{
  "d_mlp": 1344,
  "decay_fraction": 0.664,
  "batch_tokens": 131072
}
MLP neurons of a small language model. Each row is named by its layer, matrix (down: output weights) and neuron, and shows model dimensions 16-111. Each number is 128 + 24 x the weight over its row's rms, rounded and kept within 0 to 255. Numbers have three digits each. A neuron's up and down rows have the sign that makes its largest values positive.
After each neuron's rows, "raises" lists the tokens whose logits its output raises most directly, leaving later layers aside.

L5.down605:168136127153118119111126135131090152112182112121125093255124145112137154160126124111142159133136115109133115113132187105128153111111084125109140119132106109086127166115102127096131123111077126136148123151176148076117086093155133097140171114156087136167160110144156101148116140054128118154
raises: " ", "\n", " —", " same", " Location"

L2.down220:134119096143179153133092160144115174162114160131148105094143104077123117146133139114144147132134157111148106120121160110108140147156124151138084131106155117132123087151119115104177133130138070138153123142125135166166125141151101148134149108156122151101125146109133134157149171122102140115
raises: "ity.", "ry.", "ics.", "el.", "ics=="

L5.down51:130093095144180120159198160132109090122099122100097145137140114128165130176095135087152108138141118093125142154122129109125103180157110116132185144173114113157106104164143137093142138140124129095128147154118139115180171151108126090125161132128106146120110131112105103121138131092130124102
raises: " April", " March", " September", " December", " June"

L2.down903:145093119167163160106131109136137145127146118104111131124140132157145104121138096160134161137128150157148165130142114131151137142116155141140118148134137150147120144107118123132155073176090161121140129129125163124168118105101121153101116126133182121140137094153131139100108179149120143123
raises: " soundtrack", " film", " songs", " musical", " song"

L5.down1118:174159146161119112129105141128062108135138148141107144013131110130162135129138163184111127126135132113133112157079140133132133120150133157146126128143159134114147138119168098128164115101108127118117167125163145131178115119154138166148150102136091118127112069142100133123127124089092133097
raises: "istic", "ists", "phone", "volution", "ism,"

L2.down152:115112133133151141170107141151133114144145132141148116096107121159138070124134113122109155105095179130093121094189164143099108154127161147138115102091121088099164118116155138125121111117105118100116129127106092123136104102097138121149152089161095126102140163129136117151143074120117100084
raises: "ian)", "ing)", "ished", "ational", "er"

L5.down472:097158144115147124109134112083133140135145128106144152157156179142157109087124138114134118134143124141163105104172108130106147164119139166164170104119143121151086101095115080117136130166112142102104173148104146136136156160147109148137169121131158120119133101109134153164125136142135155135
raises: " him.", " him,", " him", " them.", " everyone"

L5.down84:152124105127129130166112179193172093141114145102123104123122143105135122127094144113162121162145083102096104140110154117107109128106133111134080126145137128107122144142144127113092124165152139075126124157110108131122121104122115079144111105134119117108150099130106148156167089133085101115
raises: " them", " whom", " it,", " it", "==See"

L5.down836:114102122109197146129168135159143119141103128171106170119149118124142109126122117124133081132166094139120116144133117112168105150135118173121160109126163103113137129143113114137072088162102125154113111137111113116154162146128154112125106130137122143139128113088135145162144137144118146102
raises: " him.", " him", " him,", " them.", " them,"

L5.down854:086149126122167115064097143182141085116160131112135111145107115133092113126133153125148142139124094132118118074156154083121113140133128124126140103117141142127125134136102126117119100144111137130131156119084122152131117119162147137123112137134099092141102083142137103097149139106111124158
raises: " him", " them", " itself", " another", " it"

L5.down383:098131122133124089092126141156118127152149106122098090131109135108101137103130202098116109120188126103123102146201129141157108172128128119147130143098112132183142124120105088143144061104116121140139135123099149136110121129145154126138129085170150124166167095149119100133156124152124178136
raises: " it", " them", " him", " everyone", " you"

L2.down839:128155170161149131138151099147134168131140140133140132102095140148118110107112149123158132125131108138152180164135132125126159132132143129116142109114112134102137099134112127121136125171125115132126150136138125120113152158061066176084131128075128126168131080138150121126038111076120107158
raises: " considered", " unable", " able", " shown", " assigned"

L5.down511:131093114151136145123116155134077117137103154137160107000132107092111148088160126111131130110088157136150107148120116121128133148126155152167132108138151090148094083144139130166088162124113115135126123119135123116175154183127116169098156146108081103088136125131125150140120127121120108139
raises: "\")", "er)", ".)", ")", "ing."

L5.down100:113116122105176083138073143109152120124114128160131127171150118171133110126093111149137087101130158095119116163117153138149136121122150106107134154107128105116136171129137177120103113062123111123140104112104115122143136162126140139139084151158130129145135190135123118126147102084169141115
raises: " time,", " time.", " time", " time:", " (DST):"

L2.down3:115138114174131157108127126095137120121143144094141126150122104126139097099137146139137130121089137118133127119152134138143124152109157094138087103127166132191102151157166127123133101110102100104142102115101111139139090140124144146111194143112101121140128114080153126160119198121109157132
raises: "ics.", "ure.", "ism.", "ics==", " shown"

L2.down454:114083125149118139094108106148141125128113161161127161105146111103139160143139122109131142126152151137144104139130161127119122101117105118118109115126105133163123094117119122112133116111145135136106132124153143097126143133080124116162113109125120126131119093166134138157061113155143130124
raises: "ft", " same", " game's", " latter", " idea"

L5.down862:090097143116104086156135167121074094107123126123146106183110141143162153124113147120092089090118081117147094117114160142116137122143129102163119146149102099134147147128103128133139117095115167106133107183146104124135133129105124111135130116100076109092124168117146106114097125144140116138
raises: " time", " time,", " time.", " times", " attention"

L2.down1311:139110119127138136138117098155117152150126106075085131152101153128116136111102132152137157108113157165158111131160126103114146123111147134087109143091141145145118160114123192174134131142070141113119107102129124147180135129180095083112144155152123130098124143127122172115158101121136114110
raises: ")", "s)", "):", "0)", "),"